python train.py --num_key_value_heads=4 --head_dim=32 --intermediate_size=768 --rope_fraction=1.0 --qk_norm=false --bias="none" --tie_word_embeddings=false --beta1=0.9 --lr_head=0.0114
MLP neurons of a small language model. Each row is named by its layer, matrix (gate and up: input weights) and neuron, and shows model dimensions 80-175. Each number is 500 + 40 x the weight over its row's rms, rounded and kept within 0 to 999. Numbers have three digits each. A neuron's up and down rows have the sign that makes its largest values positive.
After each neuron's rows, "fires on" lists the tokens most often at its 100 highest values on Wikipedia text that the model never trained on.

L17.gate544:587436570443471532440474509511447445532435467560590472513483429517545515494521542455549485456507515447542524527435499473563481532428462490536572469592429539462483526471465547515519518480443587510534493537489498475529499543482599528520474526586545481483473563473468566493537531524498468496
L17.up544:503485508541488480549537528519504479559449499442468548496550486519558561479552526540525451532553576464539527612498516458453484467498506478531529482501486505480455515484495442542489499523508531521486493449481508500456463513502510443516478513567502486438556435509443556474537532512451477508
fires on: "s", " most", "ol", "ot", "ens"

L12.gate389:480502506498447508605482542518551472469539470525480556560554507521489490408485457446517531484565575557462529437508483520471521504437515529487555530457503523526539544493490490504531567496517472421540523434500518464463456541529487541495557481529489566440459514466517463510466413472458565493
L12.up389:543473507480505547475494501464456478494466504479475477552540522545508508498498491474465519524527542582540504389514452466479518557514409495473467493469521485518479513506504517491449496523445480498510528514479494473526525515530562504493422556522519448505444513500534452534528532483526497449
fires on: "1", " October", ",", " November", "0", "8"

L8.gate302:484507437487536463547390477438521463555471472505468534573474548539467419494463502416511557517485513488426487444484565557480481490567536551506534564509488506414474512544439524554464501484542460504499513541479535500523458526564507510477474496520482535553428438557497500519521451419547509556
L8.up302:477459515467476570432553444506489469521516472455536434515502503559470481508429497469545482425504376468460476568470448560534479504544471517509520549564606507557455506497466504570461487489484437551497515420486532482456465491470536480509475512465496540506458459462529495497483430516526560470
fires on: "2", "-", "0", "1", ",", "ist"

L14.gate83:555460481490532500464425451489446504489548480422551480512469502469527454510486551515541470509497536502540483533486533521494468467472495525576462439557548523449458522491463503506509493467462547453471456466405531478510531471521457522453495531472572513508574492509442525525547465529459471467
L14.up83:507537440548512489468561495540480510503493506500591468449516494506463567527544503553481434508540583488497536537538472420471450447474434480529482473523520480436477445518457557495432471508404515520467503469521557504434449551522441565526437475527536499492551492543493554465484467485494425471
fires on: "s", "ed", "at", "ot", "ets", "ins"

L8.gate732:523554527551475503535441418454496522492460572491477488469498513525456478489492419466468455587472511547519414463421434488515535462585548503545482446494548467506520478452482523486459486494462511510491519519544510484432514507488558518487534524539463567480423473443459510508499561488539487546
L8.up732:497532470554535497492488537492493541502478546522551549554550528512443436485517450432438477527464508541564454469450482561488458502547450472473474496511585543470473551508520486485528407474531443469490485549496500516486496463515555487503492512463480520470498503430479488451536551499442527496
fires on: "ists", "0", "ases", "ared", "ization", "ages"

L7.gate68:472447485532493455504503492509429526474560457509474467454498533491501429525535544487548563580448491454421426515501471557506512427468490569501501562432526429501480423543434535448472486464553487493398491445506511533502468504518483523528499506477486470549511506553519482472521492408478454465
L7.up68:482420456469483507541498500518496462473569484501452491546454505520507471475472525459453532503519533494526510499504512566494580509526440517457529528487542508495463499498568491522485550529503491538507481446470502480532487541460534531483508432503449480416456488458523536459583442528474542477
fires on: "2"

L8.gate75:521509490459431467479488499507516532530465468486553465422505516569544469497505538513541491530509531443490450493539457424513517529549477493535576491555516471517506435482476564492448476514529583486514537535469457462463520541488485485514584488481502554463511443475416462510507532534524569516
L8.up75:510523455462509479461497458499550514481553430473491408438540508548458449551525517442529470459495518531463552508488493563566440494543443534527484498606473499526591485447526482575476452493547540538531531526426482461478479542514457491492512510499409562506470470565507407496510527491568594464
fires on: "9", " for", " |", "2"

L9.gate164:481489600541517512500401437468559522460560517478496525494525503576433517544466499433498505552504549553546542454443547464548560542516545422581535509461556448456486415485450512490498486533524530500533567481473498482466560405544562493538511565519512546466488427544463566463480552563495387477
L9.up164:429472567520534499468473520479542539524569480447537578456434555553410591491550524485483469468590498471486463503517538584491526462537436432463539498411542501464541472482510466479512443471492424523492523435533443553460541501519547431547536548487498511481541482486501523519472520546447463488
fires on: "ages", "\n\n", " species", "ists", "ings", "les"

L7.gate461:423599482483555529473501431503529503562504540447547512580525522506489546515524495501476531491494490509600479502480475475506540430537463440545494502516579480564499562498565599507437471490552536487533539528572422516502505559450471519497544532469428519437520387520526491555469541554542539499
L7.up461:504514533466455523544615492443534505436500454495484463478489494494494526494468455431459480451506523514549507554503571514540550490469547514585611529544495574454569524478518475537436523558493534526515476450403478482442459467532561534514508532588446515504459483539444448549509499492537489462
fires on: "9"

L9.gate574:481577527504491427571476475567593508538488515532548492422577509520546524490459477448530483485525497565466526554466530481490465538437509525555532439513525497491468500522453495461521532482523444468534569446452470496475510509525521484513553540592490546585480518505487476499552455475475520471
L9.up574:434558459523528495504512515484524518498488472533576443471507457498526485441574456504482529542530507522535458439485516494454457488483470448533482498515516542501554537561491587442430483531417457506540483466470463465515517437537504570459500460585556547518502524508473455542594492480458509510
fires on: "5", "0", "9", "1", "2"

L8.gate381:551441512475639455550481510462536467584480486539494530436493514505487577546517463490432469537515491510542545542484552496551522517492503477490483534456473543476520430494459514597498591540537471590489510539486569545491501502484527448483528486503560494529451500513491513507488526521456518476
L8.up381:554490479542518485437398503511512465558434527577485493406526555465608505473493580475474486620468579498494534466499537538460438504512496511467490473523466470467483529472459514458552521536403498494449525525525498528518539506427492518554519479446525478532464541446466529474566514425506569502
fires on: "5", "3", "4", "6"

L8.gate293:537452518466463450496488505501493478574532471575492478415468497514494473508472537469532463515517514578506602606554527475498497494540509435542467550388470496472516474541431486508497616517460473546448489454443440525465487546521401438548529427475494505497500418489521524526532493500518535456
L8.up293:528471541518481520509484536426493443528530458556488540435473552522514530500499510534481490461441559497565586524601530515485519468547511493491508567473454526526502474510437523494485557508529429473506442540507482527566510475548513488497493459526590483499426483535450468565519492503536562484
fires on: "4", "5", "ized", "6", "-"